python train.py --positions="rope" --tie_word_embeddings=false --learning_rate=0.0114 --max_seq_len=512
MLP neurons of a small language model. Each row is named by its layer, matrix (gate and up: input weights; down: output weights) and neuron, and shows model dimensions 304-431. Each number is 128 + 32 x the weight over its row's rms, rounded and kept within 0 to 255. A neuron's up and down rows have the sign that makes its largest values positive.
Before each neuron's rows, "fires after" lists the tokens most often just before its 100 highest values on Wikipedia text that the model never trained on.

fires after: ".", " ", " Party"
L6.gate567 [190 103 113 145 101 101 142 146 108  58 160 165 153 132  93 173 121 133 140 145 147  99 123 142 150 114 141 125 127 101 124 139 132 156 157 164 136 130 137 128 138  58 105 154 140 150 171 115  62 131 164  73 135 128 124 136 152  70 100 114 103 119  97 149 117 136 137 124 127 139  98 110 137 126  61 167 141 116  97 100 136 158 140 140 122 100 167 125 142 168 143 150 104 151 130 135  93  94 141  89 141 110 156 160  94 104 157 139  80  94 163 141 136 149 125  99 158 139 141 199 104 124 191  87 156  97 151 148]
L6.up567 [149  87 122 139 111 124 136 137  61 120  76 106 129 116 151 164  86 157 117 151 157 117 151  95  85 122 154 188  76 122 145 115 129 129  75 123 106 157 137 136 147 155 113 152 107 126 143  99 103 103 100 106 127 148  90  94 107  80 142 153  80 140 113 113 144 130 110 140 171 105  84  38 149  92 161 152  59 153 114 113 155 183 137  96  72 161 155 196 144 148 101 118 137  78 130  94  91 148 142 125 165  80 176  97 168 138 131 138 180  97 124 157 108 192 151 115 175 105 127 158  75 126 103  98 151 137 156 111]
L6.down567 [100 138  90  88 162 116  84 123 111 141  88  46 127 108 106  67 103 117 173 197 133 121  84 175 142  97  49 124 117 208 140 133 155 178  98  91  81 123  84  91 128 186 142 132 110 157 157 127 142 112 107 156 140  55  92 114 115  97 121 145 103  93 143  91 109 101  76 108 132  90 124 174 138 151 161 149 206 119 109 156 102 127 128 130 122 130  89 163 141  95 152 157  85 119 141 132 116 149 121  79  95 146 159 148 145  75 166 133  98  74 131 110 112  81 129  93 147 168 131 106 103 147 176 117 175 109  96 110]

fires after: " ", "°N", " /", "|", " |"
L3.gate567 [199 122 175 107 117 155 103 107 112  91 169 194  65 119 148 157 110 155 135 126 115 156  85 127 142 108 172 136 126 155 136 128  88 157 126 139 133 106 174 108  77 152 110 157 125 121 117  84 131 169 137  79 140 101 128 124 180 164 187 165 145 143 104 134  76 119 122 154 176 119 145 109 163  65 156 114 130  58 113 121 157 146 125 122 118 171 128 107 106 182 109 179  95 119 167 184 121 100 205 154 179 152  89  43 118 149  96 114 156 124 149 100  87  90 111 161 127 120 134  99 124 170 120 146 124 149 159 173]
L3.up567 [ 63  56 170 169 120 130 109 177 118 133 135 119 130 175 105 142 208 163 162 109 155 147  95 106  33 117  81  95 111  82 155 129 136 118 138 143 109  39 121 162 147 154 114 149 147  98 139 105 126 183 120 131 121 137  91 145 198 170 163 123 114 134 148  97 121  83 144  55 134 140 118  99  74 151  67 114 134 100 146 131 132  71 123 109 114 164 128 157  94  98 126 129 128 109 157 139  81  59  93 105 159 140 188 168 156 148 159 109 116 145 138 131 166 134 137 154 134 169  69 122 117 142 214 144  69  81 137 134]
L3.down567 [ 82 117 159 146 117 151 120  95 143 134 111 209 135  73 136 194 155 120 146  83 157  97 127 139  54 192  94 129 151 120 147 196 122 128 143 205 107 117 169 135 131 119 141 141 156 122 128 155  99 208 142 171 166 120  51 132 157 127 151 113 125 166 147  89 132 134 103  60 139  93 152 121 108 112  72  63 161 152 100  89  96  92 145  80 138 133  84 106 130 116  88 139 154 147 180 111  66  95 131  82 138 136 129 142 143 163 122 105 138 168 108 106 123 113 118 138 155 102  97  88 139 164 187 125 143 134 126 104]

fires after: " the", " The", "The", " fed"
L3.gate118 [ 81 102  78 135 130 162 175 153 180 157 178 143 169 178  64  85 122 123  99  96 103 131 121 144  98  98  72 126  81 136 159 149 128 127 136 142 152  79  76 150 149 142 165  97 156 135 141 158  97 157 139 149 113 144 102 156 102 176 165 136 144 123 161 107 159 135 134 127 111 113 122 112 104 153 139 159 142 134  83 148 175 106 149 144  89 188  99 115 142 176 159 107 152 149 236  95  83 131 141 127 142 153  70  59 157 117 105 156 156  98  96 124 144 112 129 115 100 237 164 137 143 133 128 133 156 139 113 171]
L3.up118 [114  90 123 129  69 184 114 154 131 103 143 122 209 155 155  56 121 125 147 165 138 165 120 159  92 157  71  92 158 120 142 100 142 123 110 120 129 105 116 189  75 105 139  76  68 123 124  90 136 189 163 171 143 102  99 114 174 167  92 120 129 134 140  92 138 138 178 192  86 116 106 154  79 100  88  79 160  96 183 138 130 111  90 156 107 126  89 153 100 120 156  94 155 101  84  99  73  76 156 162 118 157 161 100  89 112 123  70 190 110 102 137 157  73 171 135 158 124 157 194 124  57 167 164 164 152 123  94]
L3.down118 [ 32 129 150 142 131 118 144 168 147 131  78 145 121 150 157 133  86 119 156 102 147 135 117 129 132  87  82  93 114 133 126 134  78 130 152 143 169 132 162 138 133 178 138 157 170 126  69  89 169 114 124 168 169 112 100 130 141 130 201  94  85 100 116 154 138  88  81 116 199 139 167 131 136  89  97 138 146 166 146 124 121 146 122 137 147 148 138 140 151 111 170 175 102 122 132 123  87 117 117 121  88 129 147  60 160 137 168 139 163 166  92 137 122 155 128  88 102 134 123 158 108  92 147 127 131 126 137  89]

fires after: "19", "15", "17", "18", "14", "10"
L3.gate509 [ 88  78 154 158 142 121 133  80 174 143 112 145 122 156 103  55 123 168 124 145 121  60 116  84 108 110 162 129 154 138 131  91 129 147  85 166 104 152 195  92 145 113 157 120  88  86  69 108 120 140 186 116  81 141 172  95  66 175 157 126 108 178 154  92 145 112 148 201 140 195 146 125 137 152 168 151  88 129 155 167 106  81 197 139 176 115 107  98 146 128 183 152  94 180 164  62  69 130 142  88  54 163 191 132 119 133 146 118 101  95  98 112  95 150 161 122 108 196 105 150 145 120  84 145 152 119 147  99]
L3.up509 [151 135 129 106 153 104 120 123 149 163  83 163 158 148 141 114 124 134 105 103 104 120 119  93 105  84 114 139 141 173 104 119 120 157  90 128 123 123 193  89 157 121 121 117 149 119  86 158 110  52 168  92  76 111 149  86  98 161 186 106  86 119 142  76  96 177  74  69 110 187 154 127 111 112 152 204 135 148 131  80 108 117 165 155 130 122 112  87 179 148 122 108 108 162 129  89 139 153 113 162  70 144 120 143  89 126 166 122 125 144 217 159 113 120 150 128 150 159 100 145  73 120  84 193  79 193  71 153]
L3.down509 [203 163 141 121 148 124 159 140 141  74  84 128 179 148 184 127 101 139 109 129 176  98  85 115 121 105 102 104 102 162 149  29 120  72 195 152 126 142 139 144 113 105 181 138  98 148 103 118 153 131 124 172  92 102 100 176 124 120 162 130 160 145 182 135 123 145 202 111 126 175 118 166 113 169 135 158 135 128 147 136  84 196 168 135 134  80 157 116 113 157 139 130 107 177 182  59 140 142 109 116  41 141 146 109 101 106 154 178   3 126 158  22  98 168 171 191  95 114  56 120 127 174 121 163 120  86 166  88]

fires after: " |", " M", " Lars", " a", "N", " P"
L3.gate1138 [106 119 110 127 160  95 124 123  85 166 161 178 123  37 101 110 154 105  88 113 162  85 131 144 138  76 144 195  74 138 137 140 151  78 108 176 102  75 140 126 120 138 156 132  76 203  95 102 103 139 130 133  99 134  74 111 105 115 154 144  53 134 116  82 172 129 153 130  34 121 110 127 163 155 132 126  74  69 142 146 157 115 107 117 109 166  94 142  84  60 119 120  78 152  99 171 159 107 162  75 111 106 118 119 166 157 119 115 186 116 163  61 139 157  80  89 121 132 163 116 177 182 176 140 130  86 134 160]
L3.up1138 [123 144 113 102 118 147  99 105 127  89 195 116 153  95 131  56 125  98 220 155 149 100 107 127 155 143  77 165 118 111 125 139 120 186  26 128  82 110 242 119 156 135 124  66  97 135 138 118 134 169  84 193 107 140 100 120 109 121  76 102 116 121 147  70  98 193 118 113 121 107 131  86 109 166 151 101 129 153 189 140  90 134 149 137 165  82  94 122 144  85 116 129 178  74 156 180 153 144 140 136 194 125 180 169 127 162 129 117 202 152  95  83 136 120  89 151 100 179 152  81 134 122 106  97 180 119 131 172]
L3.down1138 [104 121  86 124 119 133 165  84 138  53 141  83  73 103 130  77 133 134  79 141  74 117 134 144  86 122 133 148 155 120 114 155 102 150 129  84  42 127  97 166 119 123 133 134 180 102 123 130  97 118  64 126 122 156 159 147 106  96 113  92 132 133  95  98 139 136 122  51 158 103 130 196 132 148 151  87 165  87  86 139  98  96 188  96 145  97 112 125 163 155 159 104 137 114  92  74 168 164 114 155  83 149 119 144 166 138 128 148 108 100 128 151 153 110  82 128 163 123  91 149 141 124 135 107 172 138 106 201]

fires after: " ", " ("
L6.gate653 [147 193 123 137  95 156 102 160 124 117 110 169 173 190 185 172  82 109  95 122 118 102 127 118 121  80 190 104 122 142 126 177 157 173  90  85 154 143 175 205 180  85 128  99 134 104 151 146 117 136  86 137  79 140 139 150 128  83 138 131  94 129 144 156 149  98 150 145 197  96 161 142 148 133  94 112 145  88 146 189 137 117 120 169 146 163  79 109 131 100 106 146 117 154  48 200 115 121 112 110 145  97 134 128 177 122  67 128 138 106  57 193 123 134 185 126 135 163  93 133 169 138 173 104  80 106 126  98]
L6.up653 [156 145 200 119  91 151 154 163 148 184 115 186  96 159 187  91 149 130 108 114 107 122  69 111 108  75 147 188 114 188 117 194  91 107 116 115 164 153 122 129 115  85 141 116  94 136 149 152 111  96 165 124 186 147 109 125 149  87 135 161 152  97 140 124 169 124 138  98 144 129 140 100 151 143 159 119  51 121 143 191 147 114 154 108  64 148 112 118 156 172 118 128 150 214 144 175 102 140 139 140 108  87 112 120 169 100  87 147 103 131 137 145 114 139 108 120 144 113 121 194 114 169   9 126 113 122 167 100]
L6.down653 [176 113 150 130 125 130 142 118 112  51 129 136 178  84  91 129  62 134 139 163 116 110 129  88 146  94 100 105 151 173 113 127 165 122 125 128 206 101 116 131 151 100 114 106 141 100 161 153 154 152 182 133  88 125 162 149  87 135 152  87 130  85 129 167  78 123  83 104 125 103 158 124 110 208 136 169 143  82 209 126  98 166 121 144  92 162 137 120 174  94  95 129 111 182 143 106 117 136 134 182 131 179 136 162 124 114 149 109 127  87 116 130 163  98 182 103  94 144 144 112 124  86 119 143 112 178 136  76]

fires after: " the", "|", " |", " The"
L3.gate1673 [ 87 145 145 161 104 145  97 176 203 186  96  95  82 173 106 169 173 150 223 144 125 197  91 143 173 109 110 142 130 143  90  85 105 167 117 134 191 168 135  99 135 118 157 151  66  90 152  89 154 132  84 126 118 134 146  65 145 143 115 149 111 128 181 104 106 169 176  91 137 124 126  84  90 147 146 131 102 128 167 112 119  84 136  82  55 165 154 104 113 121  93 135 161 182 136 147 146 148 165 141 146 162 150 115 147  53 145 119 206  65 149 171  88 109 108 104 139 143 152 143 128 126  93 127 130 159 105 178]
L3.up1673 [183 171 134  82 139 146 104 238 105 164  80 115 125 133 148 170 145 135 163 160 131 152  91 152  94 111 101  82 107 138 147 122 107 151 118  89 113  94 119  88  68 154 103 123 195 136 160 176  87 143  90 119 129 175 134 145 133 125 182 163 116 151 100  93 143  97  93 119 149 151 119 143 175 196  82 111 182  97 131 148 160 114 117 130 130  73  70 125  73  76 128 128 163 176 122 134 118 170 128 144 117 120 124 144 117 107 120 109 143 118 188 141 168 135 157 193  99 114  83 143 111 107 114 155 123 135 132 106]
L3.down1673 [ 84  72 144 120  74  79 107 147 121 182 147 118 130 132 149 111 146 130 130 150 140 109 162 110 184 103 164  64 111 136 194 144  82 145 108 157 167 206  89  92  84 101  93 122 149 162 118  80 137 101 134 180 120 112  91 132 121 111 115 154 137 123 171 111  98 107 108 132  80 154  85 135 140  98  85 135 130 137 101 157 114 127 186 112 132 139 155 153  75  96 183 129 127 110 207 114 121  87 163 149  83 176 100 163  92 131  94 123 104 176 120 143 125 154 169 121 142 108 115 143 119 136 157 126 136 120 127 189]

fires after: " ", " ("
L3.gate1475 [108 167 133  73 132 138  83 144 137  87 129 241  97  94 158 102 112 112 151  97 136 170 123 177  82 127  78 115 151 137 129 114 158 154  56 125 104 168 100 137 154 130 134  88 115 151 138 188 128  74 133 109  95 140 107 166  99 168  82 117  82 113 102 157  89 127 140  88 138 100 112 161 216 149 121 141 111  79  94 129  62  61  90 116 107 108 130 111 151  79 113  52 104 119 133  96  80 146 141 111 107  97  89 121 148 194  85 118  87  98 145  63 143 177  90  97 133 122  94 135 121 128 160 136 115 176 114 142]
L3.up1475 [181 121 103 123 154 145 141 121  70 117 124 139  85 107  25 136  85 112 187 109 134 138 140 113 118 176 213 141  75 158 154 116  71 109 104 137 143 174  76  96 112 134 106 156 125 123 121 100 166 151  63 151 170 121  51 149  90 149  93 145 145  85 150 108 160 159 162 102 147 191 124 167 104 159 130 192 164 108 143 120 158 143 151 122  93 152  81 136 123 104 145 137 137 150  76 118 180 114 175 145 122 115 107 149 118 156  97  94 161  24 138 145 131 134 149 149 159  89 102 129 185 129  89 113 128  98 182 157]
L3.down1475 [108 110 117  97  91 103 198  80 102 128 142 146 165 130 123 127  71 128 109  92 116 131 133 128  90 140 121 129  96 167  78 126 168 110 145 169 166 135 152 224  96 147 120 158 132  97 145 137 122 134 163  93 128 138 109 160  79 111 141 157  96 158 144  47  79 184 116  79 192 158 110 162 161 133 104 138 129 141 185 110 104 153 122 107 105 141 177 125 148 154 141 118 123 163 165 128  83 143 154 111 186 174 105  98 144  37 122 120 125 141  66 198 127 128 107 178 137 192 109  89 126 122 186 154 127 168 138 122]

fires after: "20", "19", "On", " In", " On", " "
L3.gate108 [108 121 187 210 141  76 124 138  99 132 135 152 113 110  94 154  98 124  90 165 121 104  92 142 128 131 121 138 154 105 130 162 102 108 173 159 122 181 214 168 136 158 177 143 147 111 144 129 174 179 154 104 103 120 121 112 119 150 118 104 155 120 129  76 132 123 134 160  67 216  85 127 160 212  61 165 174 120 154 154 159 152 160 147  67 162 144  69 141 189 122 135 173 163  92 179  95 147 128 122 131 153 152 138  81  70  90  79 119 154 112 150 108  74 130 170  95 136 165 160 130 132 158 135 162 136 102  90]
L3.up108 [147 129 142 107 105 174 116 183 163  63 109 132  83  92 107 148 111 131 129 134 153 134 156 145  97 152 166 166 175 164 105 132 110 121  83 134  79 127 140 181 131  80 105 148 129 102 149 156 193 141 148 115 127 116  86 143 104 120 102 106 124 141 140 125  90 130 139 132 168 121  90 161  66  43 129  98 117 147 179 112 170 156 155 158 133 138 158 154 100 111 120 101 178 150 110  86 160 113  61 129 148 198 183 135 130 113 125 112  69 104 141 121 123 143 150  86 144 155 131 150 127  97 159  66  81 119 116  97]
L3.down108 [122  68 131 147  78 149 151 169 132 122 168 128  62  82 199  92 149 144 109 142  82 123  75 150 205 116 165 180 141 130 174 110 181 152 149 129  96 124 175 164  94 113  55  83 143 141 125  95 121 130 182 140 141  77  95  95 119 129  91 103 136 134 129  82  95  91 141 121 131 101 124 127  72 151 131 110 124 101 131  84 184 152 146 101 148 172  36 175 105 116 134 157 149  86  72 116 116 143 122 108 117  95 117 134  77 112 127 177  96 121 138 140 148 112 166 167 112 153  99 102 103 116 121 128 149 162 172  89]

fires after: " ", "|", "°N"
L6.gate938 [ 84 126 162 112 115 124 124 109 148 144 105 145 165 113 137 195 173 135 158 115  75 126  83  89 151 133 158 164 146 159 141 195 103 124  59 130  96  63 149 153 145 170 118 108 145  86 137 151  78 168 108 129 150 108 144  63 105  84  97 134 121 155 141 101 124 144 107 105 152 133 130  71  75 164  96 162  77 123 192 189 167 110 141 139 108 120 155 146 115  96 103  54 138  97 129 145  34 102 126  96  93 132 113 143 158  95 174 164 133 160 101 140 124 140  83 171 157 152 142 122  76  70 117 172 146 129 142 112]
L6.up938 [106  96 140 173  98 113 134 148 190 165 161  98  94 129  91 118 169 130  63 153 158 125 121 136 119 157  95 126 142 137 197 169 142 131 137 159 178 128 108  95 178 192 170 118 123 123 195 155 121  69 120 136 132 104 127 123 142 125 126  92 164 108 152  89 129 111 134 108 114 139 118 117 108 140 132 160 108 100 164 113 174 170 216 191 159 127 160 146 156 135 163  98 203 210 129 128 123 128  71 157 114 149 109  94 128  66 153 113 129 153 124  68 124 143  91  94 140 167  81 106 139  76  63 168 105 135 127 177]
L6.down938 [100 139 127 101 108 101 102 100 138 197 125 108 129 158 118 153 141 139 105 143 108 195 124 120  99 152 134 160 180  99 151 154 128  92 172 213 125 145 113 132 131  66 127  41 118  83  86 141 111 108 106 148 160 150  73 149 150 150 116 108 115 140 102 111 110 172 142 149  74  98  83  94 137 120  85 168 120 157  67 134  92 169 183 134 111 157 182  87 149 132 114 110 156 125 102 129 129 170 100 107 168 174  67  64 142 130 149 103 109 153 121  91 160 105 109 131 154 142 115 132  81  62 126 133 143  80 111 122]

fires after: " ", " the"
L3.gate1108 [139 132 163 116 132  80 162 101  55 154 149 185 128 124 162 175 111 128 120 125  93 125 153 117 128 131 118 152 152 187  92 167 179 108  61 159 102  78 103 143 172 144 101 153  82 140 122  97 139 108 141 173  84 110  87 106 126  90 159 143 122 120 104 139 124 118 122 154  94 105 157 144  93 125 115 152 126 153 129 140 100 184  43 156 156 153 110  97 146 116 135  49 129 108 110 124 127 145 131 118 154 138 108 146 146 146 114 106 152 125 136 135 150 155 122  91  81  78 168  40 131 189 120 144 132 141 111  97]
L3.up1108 [ 92 200 136 153 131 155 154 153  95  82 124 159 163 122  80 100 148 154 158 119 136 149  90 167 173 217 118 158  45  91 168 140 179 157 169 109 162  94 111 138 132 109 120  98 178 183 133 121 182 113 119  99 152 116  88 117  61 144 122 147 142  99 176 113 131 136 208 116 156 117 160 151 147 114 171 176 141 122 157 102  73 208 159 152 130 112  93 219 109  97  96 120 142 112 112  96 134 112  67 109 135 168  88  81 151 122  89 155 146 136 142 113 135 154 138 130 147  92  89 127 111  48  38 127 143 122  54 141]
L3.down1108 [ 74 120 111  76 212 141 139 105 130 158 117 112 127 241  49 103 113 124 108 147 137 150 151  97 111 165 129 108 121 143 144 134 163 141 190 111 201  20 112 127 161  93 129 130 117 150 164 145 182 121  80 136  63  97 130 126  99 140 138 123  95 141 105  86 109 164 185  87 131 145 153 127 166 160 145  90 121 127  97 151 164 104  89 164 125  41 112 140 144  72 184  96 166 111  86 147 149 120 138 128 141 175 148 108 140 117  97 141 138 174  92  91 107  97 131 149 153 115 150  73 132 183  95 100 101  83  91  89]

fires after: " ", ":", ".", " +"
L6.gate175 [170 157  95  74 102  89 123  98 100 118  95 151 121  88 132 129 125 160 146  55 151 121 152 124 113  99 131 148  88 118 133 110 126  95 113 162 150  70 111  37  60 151 166 113 133 163 106 106  96 188  94 119 138 138 133 114 110  83  97 153 162 154  44 106 144  65 147 150 144 107  95 119 127 167 156 203  33 141 128 136 121 155  94 183 141 134 119  50 146 132 113 178 101 152 188 194  99 119 123 181 110 144 101 123 145 110 173 112 182 107  65 110  80 155  87 113 165 105  77 126 139  93 144 151 107 192 139  64]
L6.up175 [196 126 100 167 167 108 107 145 100 142 131 119 120 115 165 121 104  91 161 120 168 149 115 165 117 109 144 167  71  90 133 201 125 138 134  77 135  68 154 116  61  87  99  98 121 116 131 145 199 173 180 146 160 115 143 163 119 107 117 148 182 114  96 126 153  79 123  99 110 151 136  92 115  51 156 148 116 116  94 172 130 180 137  82 160 142  82 109 139 119 147 163 166 122 150 102 145 142 147 138 162 112 146 153 139 116 135 120 138 127 125  87 103 177  82 142 127 143 153 101 108 122 130 127 116 100 136 113]
L6.down175 [146 130 156 182 121  33  92 158 114 101  90 167 110 126 106  72 147 168  89 111 137 133  99  77  58  87 173 130 145 103 123 179 100 125 126 114 143 102 133 141 143 130 150 149 175 145 142 130 140  48 129  87  60 141 128 159 163 110 128 116 123  63 143 168 120 148 109 155 156 158 194  87 122 113 134  97 112 141 118 114 139 126 182 136 113 109 104 154 143  91 162  86 143 179 132 189 202 135 164 138 137 155  53 134 161 116 126 133 139 136 158 110  91 110 137 184 160 168 127 120 158 157 142 143 101 197 174  83]

fires after: "20", "19", "18", "17", " –"
L3.gate1701 [160 125 152 139 124  66 112 145 135 136 125 127 171 152 110 126  90 154  92 201 145 125  94  88  96 115 129 114 126  80  68 154 110  89 161 127  24  90 146  81  89 162 162 132 118 115 147 155 126 154 181 176 148 106 149 163 130 122 166 195 164 120 121 103 150 107 109 106 133 146 122  85 121 158  66 138 168 134 127 127 137 117 140 173 126 122 124 148 137 165 145 101  73 129 133 121 136 139 134 111  77 119 103 157 171 114 159 164 160 161 149 113 143 136 132 118 174  85  57  93 100 108 118  88 137 137 126  95]
L3.up1701 [127 119  96 116 120 136 163 183 148 155 142 143 172 154 107 128  85 105 138 185 142 111 107  73 138 107 102  37 144 115 142 123 168  80 178 145 124 117 122 170 133 172 107 124 100 121 142 116 106 168 170 100 143  96 112  75 231  89 149 101 131 174 114  98 128 116 167 111 153 134 127 124 113 216 167 128 127  85 157 116 129 165 190  80 144 145  92 104 116 123 122 179 119 120 164  43 134 150 172 112 172 111 114 160 143  96 113 120 208 160 118 141  87 129 102 169 160 113 124 117 112 124 109  85 133 156 170 135]
L3.down1701 [136 149 119 119 148 130 145 134 142 113 160 172  64 156 136 136 148 142 102 116 144 137 133 131 202 171 151 134 182 162 154 116 122 129 175 123 169 109 162 128  93 161 119 151 123 132 107  99 170 157 151 114  94  83 177 125 141 110  93 146  67 156 117  75 120 123 176 111 166 147 107 149 182 121 102 120 111  91  88 112 155  97 194  83 104 121 111 113 125  92 162 204 176 202 122  85  97 101 141 137 146 117 122  74 129  87 162  93 128 135 158  98  84 125  84 170  89  99  99 159 118 129 128  56 170 158 171 170]

fires after: "19", "–", "20", "18", "."
L3.gate812 [132 170 104 133 134 178 208 161  76 144 130 102 118  91 104 135 183 169  81 147  74 131 107 102 172 146 140 106 109 169 120  93 107 169 137 125 150 112 171 102 139 133 119 123 168 126 162  93  86 154 105 109 110 127 133 134 122 134 169 180 119  99 112 173 132 143 125  66 139 107 128 181 119 180 169 185  91 111 144  97 131 122 143 123  92 152 154  98 127 131  99 113 125  99 192  90 123 130  72 186 145 153 116  59 126 130 108 131 156 163 126 131 185 126 148 161 153 123 148 146 177  81 104 103  66 124  99 131]
L3.up812 [127 183 182 120 138 183 149 100 134 108 120 223 125 134  72 160  51 159 183 161 161 142 100  93 144  81 127 133 135 162  80 111 123 164 178 134 100  83  91 106 156  81 119 118 203 115 155 158 118 147 155  94  96 137 134 123 118 116 122 134  89 101 132  84 140 119 128 124 156  99 114  71 134 162 168 167 115 151 159 125 149  98 150 116 127 177 133  95  38 144 172 114 123 146 128  96  72 122 169 144 122 115 108 158 143 103 116 178  36 133 134 141 140 125 138 182 116  86 110  97 144 128 100 117 121  63  98  93]
L3.down812 [121  76 184 147 100  60 128 131 139 144 142 152 154  94 100 134 164 126 117 132  98 199 128 155  97 142  86 105 129 135 158 182  95 107 131 117 139 117  83 145 120  85 129 118 117 198 114 159 156 120  86 125 137  96 136 126 121 151 152 156  58 136 141 104  61 135 114 114  50 115 104 178  83 121 146 147 118 140 132  36 121 121  66 115 142 121 131 147  81 169 130 159 122 118 145 128  93 110  75  94 122 137 119  75 149 121 130 151  43 184 146 108 106 136  84 122 107 156 111 115 137 114  87 118 135 108 149  91]

fires after: " the", " with", " The", " |", " a", "3"
L3.gate339 [215 107 121 130 126  96  90 172 156 174 169 120 157 170 126 110  75  67 180 126 129 129 132 128 159 131 160 156 105 178 129 135 121 123 125 151 159  47  94 142 150 122 152 131 140 150 146 103 156 123 111 137 103 146 123 159  59 115 160  76 134  86 134 167 147 175 146 223  92 127 134 141  98 130 156 164 131 134 175 104 132 133 134 141 112 135 137 168 151 174 106 201 151 137 123 144 154 134 122  76 181 116 193 117 148 199 167 126 122 168 114 100 148  90  75  85 134 143 127 114 161 117 160 131 141 159 166 153]
L3.up339 [ 67 145 185  98 101 118  85 104 160 108 136 127 103 175 141 124 128 128 121 151 112 127 135 169 108 134 145 146 213 141 131 168  92 155 150 120 170 174 156 134  95  99 109 111 121 150 122  64 126 139 137 166 165 103 137 122 131 111 111 133 151 131  72 104 141 113 163 163 132  94 184 189 183 120 100 188 126 195 130  52  91 110  52 132 109 130 159 154 119  68 138 100 142 161 109  89 162 188 131 156  80 150 152 157 206 142 109  89 147 141  95  84 109 144 122 162 114 137 151 108 120 161 186 148 164 112  96 175]
L3.down339 [ 97 154 136 183 116 147 123 161 117 139 133  68 156 131  91 128 127 114 148 152 132 145 168 111 135  84  56 155 162 138 112  98 124 158 168 108 157 119 135 173 156 145 178  87  55  53 111  93 172 112 206 157 160 152 165 116  56  91 156 122 136  96 105 121 119  70 152 141 115  63 170 171 114 153 113 148 117 104  97 130 131  81 124 122  99 182 114 115 168 135 149 125 136 173 153 125 148 148 172 140 150 140 136 125 155 116 130 123 211 146 151 168  42 100  86 112  87 134 173 132 136 109  77 122 149 122 126 135]

fires after: " the", "20", "19"
L3.gate737 [129 162 102 135 169 162  86 110 109 112 115 100 116  83 185 147 123 149 173 160 115 130 129  78 127 128 128 137 139 187 108 113 130  90  78 121  92 131  91 127 103 194  76 154 130 171 127 159 122  89 153  97 122 128 166 139 163 154 100 100  88 176 125 135 193 163 141 144  90 121 134 133 157 196 153 142 121 186 114 154 172 170  92 166  85 152 144 114 127 154 160  67 177  94 141 107 107 119 159  96 162 124  84 123 137  87 123 124 117 110 125 174 157 133  81 117  88 183 164 158 131 159 127 179 147 128 134 208]
L3.up737 [118 165 166  58 114  67 125 137  40 185  92 181 148 152 131 170 163 108 169  98 132 117 121 145  73 143 137 183 176 139 120 109 135 121 119 153  89 142 121  87 123 127  79 117 144 117 187 135 142 110 142 110 112 152 103 127 164 131  97 128 115 106 142 145 164  49 130 137 109 144  86 116 100 156 180 171 145 180 131 127 155 138 122  79 127 104 161  87 132 136 107  86 126 159 107 177  82 134  74 173 173 138 107 119 128 149 166 103 163 109  94 119 186 128  90  81 142 162 164 183 146 131 110 147 147 117 110 184]
L3.down737 [114  92 162 118 129 137  73 135 125 121 138 172 148  98 111 146 188 113  68 190 204 161  93 177 130 111 145 144 112 120 144 103 134 114  92 114  82 156 155 123 138  75 107 144 142 102 139  97 149 140 147  89 131 111 155 108 149  86 117  93  76 103 173 130  91 132 148 107 101 144 154 136 125 100 110 190 149  85 157 198 128 122 111  95 117 127 188  83 150 155 150 142 132  81 116 138 149 153 151 173  84 132 166 103 137 119  53 103 102 144 130 116 132  81 108  83 122 133 119  79 209 103  88 171 117  80 155  87]

fires after: "19", " of", " the", "18", "20", "17"
L6.gate743 [159 157 125 131 119 136 137 128 174 181 129 127  80 154 100  87 168 139  84 102 155 121 101  98 133 155 150 124  85 135 211 142  99 148  78 118 157 114 145 120 119 173 142  58 122 121 122 118 165 134 104 155 146 143 144  95 108 132 122 111 161  98 143 147 149  99 165  87 143  88 107 157 191 133 173  88  96  85  95 205 106  99 147 137 118  88 163 120 118 124 118 127 176  85 168 120 101 111 177 112 134 123 116 134 171  94 120 159 119 131 138 151 164 120 163 103 125 127 146 120 111 117  65 118 120 129 119 140]
L6.up743 [110 146 152  84 114  98 129 126 141  87 101 115 111 127 139 115  99 126 134  91  93 115 133  95 123 155 137  97 126 147 161 101 132 127  42 176 146 172 123 164 120 145 163 113 131 109 135 150  79  78 114  50 100 142  65  77 170 124 137 133 138 135 133 134 146  84 131 122  92 171  85 127  99 126 154 107 157  92 176 132 111 166 159 108 146 181 103 125 171 123 145  72 174 139 150 104 118 138 102  81 165  87 211 126 139 115 121 132 139 188 164 117 135  99 137 128 118 132  98 130  87 207  53 154  88 112  81 132]
L6.down743 [123 135 126 108 129  89 105  43 163 157  82 114 115 185 115 119 166 162 123 152 178 135 140 137 124 113 129 119  84 121 156 139 123 138 161 150 146 119 104 114 139  98 134 115 172 121 144 195 110 143  95  92 141 167  99  93 149  88 125 145  80 125 109  72  97 165  60 107 131  86 104 167 115 122  93 147 172  85 170 127 185 115 105  96 151 113 134 163 148 165 170 121 167 119  79 145 123 137 130 146 138 100 107 174 146  97  95 182 157 126  70 134 147 110 142 122  99 148  86  93 108  95 153  78 156 109 182 144]